MLP neurons of a small language model. Each row is named by its layer, matrix (up: input weights; down: output weights) and neuron, and shows model dimensions 0-159. Each number is 128 + 24 x the weight over its row's rms, rounded and kept within 0 to 255. Numbers have three digits each.
After each neuron's rows, "fires after" lists the tokens most often just before its 100 highest values on Wikipedia text that the model never trained on; "fires on" lists the tokens most often at its 100 highest values on Wikipedia text that the model never trained on. A number after a token or word is its count.

L5.up304:126128130154173153123114107111115136109133123119140097156162094141103092142116074154162110147195140105103104143111088122148114129101094119145138167125110154127139109150098147123156145086153079108112167130103152126139106134120137146069123139104136175098105138148109155153125144157099147145095096097137152131135112145144122160139145138157116131102143113152124115119143108155140089153136142149146106100117105185131141141165168126120167145090153107132141155124138088130110101073094090
L5.down304:173113133123139146092114110111085144121085098111136099118121112099118103180105126123131099124137145139146125116114115127132134120129195093127174112121179152143111131159144079140110161154109134133141142105113106125129142105130115156144104113110182158136131143150129116124155120118145149137072097096149153171136144114124119156127113163162125147150153097143145130085132127132117112105122116171140124124146108174148088151102125167083137139118083152093127188100149171120070118149121120
fires after: "the " 39, "The " 9, "t " 5, ", " 4
fires on: "con" 28, "F" 23, "Au" 11, "comp" 6

L6.up364:099077153145125113148121133089095147164102129167137121104127078170082155103093131172086147085121111157150117104088149110107162133117151139135148133143137128150105095147115168149105130080137138140086142141128121128146123099167137144153125146177108135129129147103122137142135146123117137122128118180121068166135117185130167148160135150112138119148151102129101146132092139145100080125156129130133137122099086155120103091132109152088130110136118119132156088156145104132164116153130116
L6.down364:184125093149168090157148142136195135119134123080161145125168157166133141123105115130122153107142126075087136133112146099133101150104136073118116130110120137131116119076150146121137085130161130123180134117122123164135151144111143104133096116106150095153119169096103117127100077146146108168142115100089140113073125124119144119129120164124164121132156119139129164147117143102120077116135139147131093143132135156138129129141104146172108140147141090177112159130095138145098137122116116
fires after: "re" 37, "con" 11, "co" 7, "sur" 6, "cre" 6, "ur" 5
fires on: "-" 18, "f" 11, "is" 8, "s" 7, "d" 6, "pr" 5

L4.up256:136126119086140096142103168144145147138134168135079107103130097121139132150130152111104147149093122093080107141085142148080123154138130175107131116157133145193149139134144155100089104108134136152118114137166107136093113119167105112124133115104160138160136151141151104148142096104119124158107116096148071143094105136089075169166148121135120122140089127113123113069133157118155109117154109109161135152174109119104136125126124121114110108106104159125125141092160152133162135113101125
L4.down256:165162150128119105138142090106112160110124135138139134147184115127160130125166108113163147115128140162156104138145130092150139130132126085132137119133143102095124101118130114159136140107172136116136142109114188119083100083155122099143123103131117127131126127118079153151122123167120122143139086148102150093088145107144147159084132087139123133132150127104128127128105183125112126132140096146153145149087083141110104081120125149090113187104140142100127085169157167112120143106147182
fires after: "| " 21, "/ " 10, "Sw" 9, "0 " 8, "unn" 7, "m " 4
fires on: "(" 40, "ing " 18, "0 " 18, ", " 8

L10.up151:121161124180148113123149161097092124129125132133137118147125136125131115162122178160112115134106132097146105139110133094156079129127140142133150167161143135159138108113116117117080157189117133087128100130124156127137119139138081151115115140120142098131110136106142172139142155181114101188130088132126162168127089114110119169135111151156106133149109129073117104114064125166115139108104133090115155134142160112085139138124124107127157150139145101138146126129085142098118136103142070
L10.down151:163132141163159155095105096148154143137114140129054110159126098131158132109133096122128091142139140155164130114137115108110170109132113120109109113116151087112154120092145129125182141154143125141155067144117168126119151166142110154086117119120171150138108127113115125140121117126120132072116122064095145114129148084145104174149126124148106134092133126143178144164119128107100161169144138120109170144151143156108109148116135128127091145140112127141141146142091109105136068105129142
fires after: "G" 21, "Sh" 15, "T" 11, "D" 9, "Z" 5
fires on: "am" 17, "a" 12, "h" 9, "in" 7, "E" 6, "ay" 5

L6.up245:135175153130121114139174144131122154113111120113151125167108101062136105095131180151115097132134119136182138186136087126141124151150089156135109137143131152135104136126133173144130095123138131162125109105107096150148109113094110162128119132087120105098143094120122109127109205155098131156108160115142162100147172169126149111103122146114111122109141124101128104129141120113115147119100122151133138106138090133127095090161155126085153135167098138137156123160119097148149111157103095
L6.down245:104155106112147107114138151157131146115134141105104106129153082125135140176081109109105169113165087101101128127097128139101119126146183128119147129148118154134167115132145097143156112122109143146100117164138117111165122160098123132120156147128157081146089136118148096116106148124143136129156133126125140140121140148142134122156181083072144114119161135147140131150125105146177082167130159097091165123106139139130092185115116127150159108133136113087078177137135104114107128090101108
fires after: "de" 27, "Ch" 8, ". " 7, "di" 7, "De" 6, "con" 6
fires on: "ath" 14, "g" 11, "serv" 10, "ac" 8, "ag" 8, "ris" 8

L6.up47:099103131146139127149152167154109134134105156098091113153112127140111114109141143138102137144158096123120157125114112140119132141125157125095103104110130149121163146160147140135086114127136143107083091087147131131132152123101105083124197119079121135165137086158131158192164098146202154076127166114145118147100140120102126126134115155111136084145137112137122124148113107140103102127143129172065186122115126153139112137115120154107130093132101108161096148113127142141122122129110142
L6.down47:146109108135083124133106120110085131140186105115163153112115163171138095140112076168116113098099168131111114133147127153112127079122115145069143171154137101134118095147146121147158147099131134111147111161117117148112129152136158120085100134141132136115117126091188130118102108161093144111133090142116117110146152143110114145141108106141132139132134115123129167096114103084130136135129119067159106172154135111085129131146131159153133161173144155101113122150128139122091172161147147
fires after: "con" 14, "S" 12, "H" 11, "at" 6, "ris" 6, "ah" 6
fires on: "k" 18, "ven" 15, "ti" 13, "ind" 8, "-" 6, "ag" 4

L8.up333:094134166111132111123128116107116128130122135097098109137109078128154098155123142103137142142125132167155123113120108125131125082156174120186107136101102096167121146077112124159054122116120136112164146170104158100140122117118125145130115167094095140103110130158137129156078157170090150173075134124116128124153132163105118135107114115109146098150126106167105163135122104121128160132160122183127147168156174104108154136112135137174115144155139127156108118120151106116124131129124115
L8.down333:091169162137141101125137115118134135062107124186117124107169114149167149115106115111120146123128065160129092118117178116149126117122121148115120111138114126137122139110090123144082110158117105134128143164114138124142149139151107119138142128171142121107136171117149112121121099158091144095113171100092175109124118133123132140109183173100148136138126108144158175149116151115140126148135138168121088160130128116093078141120111104152130117106133124189149123126076116085126107164119123
fires after: "d" 18, "Al" 16, "L" 10, "D" 7, "o " 6, "al" 6
fires on: "de " 33, "-" 22, "e " 10, "'" 8, "es " 6, "el " 5

L3.up634:148115170128177123136140128124149093093148139168156095113143089109155134096137138148122108136134153148089164142145152124121139151134124141134095122087143129182122162130133074139102090139115092107122108149162123166114099129126137134125170117127081105102117166157131103151164137097164106170192107138125104122097113143115139142134103132104122114175117134096151151134115107142097140145080123142181134139119136110127095114125155142103108121148167125111171129110112151124139092089082103
L3.down634:175094114108164082123116125115120135117151128112116109097131076094078108137133131130104128140167146160122122136076092092119140156109137086157117164097136165120083118127150134118158144140166116178105116125127115074151123136136159143153109146129148112103110118155142119128134137143120168124137128091092125144123133116133137146168096155177105161125157162116124110105139116115154108136082113099110106129134151126214129120116111103123126125109156134184127121154121144112145170167121114
fires after: "U" 22, "P" 12, "t" 8, "H" 7, "l" 6, "F" 5
fires on: "ow" 66, "." 22, ". " 5

L10.up71:115130134156172152094162106173081122144156123098145092160144120135105119140101149160150087116137119165136106110098121143125115135109096154162136134127097164142130102144098134181143123145157136126176094159067140145156061174132192116126138125138104133142139107123114167105114120134112122076119150139132113112130117137115104135141120098080151148123136173106153140120075134106097139119118149125113139161147108122098145145138111135158143095123114116140170119108101103086116155125140125
L10.down71:157125137147132093134140121139159139108142134131109125189144148077150126106083121136132137115101155125152128136131135152087138124114142074109117165099177108105115109148142126142137169114117130109118144096096101132164129135163146113119108139167114179122094139107114102120123161070199169158127134111124132120136112147137168108114148159118149134083108117097125116147071110102135124106143142132099141153136173147090099085089113105159116110127147143130147142169150139129086160132120151
fires after: "the " 18, "a " 12, "Total " 8, "- " 8, "its " 4
fires on: "l" 44, "W" 19, "v" 12, "w" 6, "t" 6

L6.up221:100103154166125147165100117123133135130152086126116119124132128107114129095115177151116119183149105095124113161084158102146136145097122140114138168102153128130088158135099175104110147117139124112115153094154164087145103163132142119146125168088123125124121097107121112150127135132126149107105158140157108116120133122140152109145151092117141115104156164138129153122113107160111145099112090117159122116150091136121121133130172137129227093066158124170101119116143118098125096127127134
L6.down221:142172102138136110130146131149159096150124161140142119147145144133110099137158118123119139140067182080122127117153155129143120121152124092080100066152116125126174129148162107092146130123129068103127153137156126145133074150130147124139126088146147125136176134169158125113106125142142154151159130118118121095107139119116094122137147151146129115133088122107135110124181113089119113092126158119111103206126128124119125111100103095132091167155124095165128117128150142097149131105116152
fires after: "coun" 12, "Coun" 9, "eded " 9, "ig" 8, "x" 7, "of" 5
fires on: "and" 15, "by" 10, "try" 9, "ty" 9, "g" 8

L4.up250:126168105165088142135097093155106121100098104144123140154122131094129141112090142115117120144125106092091193159118146108128169099139157141161142129109092151146155138133138126134108164126118171112124114109182149116116126149112141168153111121131104166130134131166155126122155081123122095135084161124130092152072094149149103097082139087142155142106134147141128129144146137105131126088120109108150106106126110122138097091109083109110112128160110161138157136112139189157146115146112126
L4.down250:111116157082141120088119149121145135157146184160140143117107138141130088161153082125128124150120168145158103153104092139140115138146142130091104110140144088086112104146148121123133140131192127131119122123091091137116132123158156129108130153094150122107129140087107125094164125128120199176159089140125127125126161112099148141141151138074100118117138131118121175088149138140132154153102145135096147148104146140145141129117151118139103156084144098117136081133106130091112129098169091
fires after: ", " 23, "Wh" 17, ". " 12
fires on: "the " 14, ", " 12, "ile " 9, "The " 9, "en " 8, "of " 5

L10.up236:108113141137145110123134138184109124155088092154142146147099102095129106103103164141110098145141136148189086097165108147096118153141126176121130098149093133101106167122136095184157140133135144136105084165114146108128127155139103091126109139112104137139082157145117105151143156108158111139119088132142168117174145158149098110129129148156110112177141106106107110157141145120118110127148147155078129101156161102156120126135120077116118164141140120127105137128120123130139181114107114
L10.down236:153137092086092165138111148104136186122072127128143121144111130139156126077094141133164121132096096153134173120125113127089170092098130079142141134145100114103121138135142123129132118123117111151119125139143123085158124114091158121124113127126106145225104171153152155095145133147140112130171138158155080144126141149135106123102151136085137129090102171144154126148124125142092147135141130127115117136124138113095189150121149114110107126122125152109129150080135110135118123140131165
fires after: "D" 24, "L" 12, "y" 8, "K" 6, "T" 5, "Fl" 5
fires on: "all" 14, "enn" 14, "or" 13, "oun" 10, "el" 9

L8.up486:121138112093106128118164112096132135148107123147089144118120095065165097109110105112104143135137121158137137154130162162118136171110111154113154154154071124124105143143137110185106096089126110174146197145126162115142129139092121126133135107105124108162137107108086147159149147136116112109133128169192093099131162124105107131142120127097135139143076115147145114109150124171147102173104098137112160144120126161160129144143129107119139148108136138122112164127136158155085112157120135
L8.down486:124078130152161135117113093122157155106125152122123138119123149129109127137096155150126131132100107121161114073160140121156134143099125073192125116078133136112106161114120171174148126143126149129139119132118138153155144159113104150157093143142154141127122153122152104140084141144138159143065127154124128130066113128137106145140101122051154145132132139143131121130122160133118108134110063145157109172142152114158111132124081102137113101136108145131133117112139156095110089087126164
fires after: "m" 14, "A" 9, "ra" 8, "s" 7, "p" 6, "at" 6
fires on: "ir" 22, "n" 15, "our" 14, "il" 8

L8.up303:161143125124103135123108119133073175112146118174128109151127107134136134081143131116123134097147173145123091092089139097100103117090112120110141113122085161142154105110134134122153157132144101127163095128107141110143155184142141105127116109136154126116174151109133129099115087157151092113146104135149131163188092143093138132171131155121140131118145108133157122117098108091132120135137137101120157102134163097095129071161121133124143097123144107129131080096152134184159127139161162
L8.down303:183079141146151134085136152141154152104133169117079133109156136115097132117144081166088131124134128134127105123086084097129109177114143161117142107145092142135190103098152111155137133095157115125117109113132136161103161146136136089103120142131104124141090176102120117185154116103137134118146122151136141145119088146128109113123173131142107142113113142113156125101137079175150116137127121145130111142117152140152140094115096100167122095173163114098112140120144141107140112149101096
fires after: "to " 23, "the " 12, "in " 8, "an " 6, "a " 5, "and " 5
fires on: "con" 29, "un" 21, "non" 9, "re" 6, "sub" 5, "pro" 5

L5.up277:098148111122154167139126111141133081114146098108129110136174174149103138091156120119118133102141135112120083103144146161110079179096095121173135128144119128130119126139118161110129147103170169133153155138131150144123147119097176086146160118108141151146100159110115131127115131151116120130136144127114120125130121102133119105093137118127075162118143133113130119158133169140142134087118101114158129065172142152149171122128128125083141143166099166106093114135112166070159098137138095
L5.down277:132132136085113118121116104096143105122145133122085142159128115139129159093151137131128102109090155131147164101149114102161172121176106113102191161124147115107111097101093121169105149139176093073097102115121162150098144151134125137154158120154107109128129147133144105080132135113137133159139102101166135161172126148153166135104122150096106132095174149138158120137149143127106101130147093150127101080146119103111160120099085153152122133127094159129122117093122152117147161134114120
fires after: "G" 27, "L" 12, "Nor" 9, "For" 7, "Al" 6
fires on: "oth" 27, "ber" 15, "th" 14, "ov" 13, "ar" 7, "b" 6

L10.up593:154146127132132153141132112093124148127106118141129115121104127151103084151148161172121103141131170147134109142094123140100148120107100143147179102126113120137109129131075149141076098166117124115159070122127141098119118125104123140068139149106141154171130119134142138055126097145136139174115113129101123139106106123153115123118129140168120092117079172163111140136164130170154177117085134123111129095135143125120135145148140145142126133136142101099146096127168119141053137123169125
L10.down593:128163127137157088169105115139107136092103110115096129119132124163142100155105164110134145181142064126125152142107133152179130145147125117176112143119113093134097160084132144134106164131134144123116092130152140160149104112178115118121116143149103085134077135128097135146129129136116106106091134146113158165110156132123111109148141148103112136155099081125092137144131168126142125117153118129126072149141164103188141154150105119168119130096124120121168095127106092132086123155108107
fires after: "T" 26, "t" 15, "P" 5, "with " 4, "a " 4
fires on: "om" 25, "em" 22, "di" 17, "f" 12, "ph" 4, "ex" 4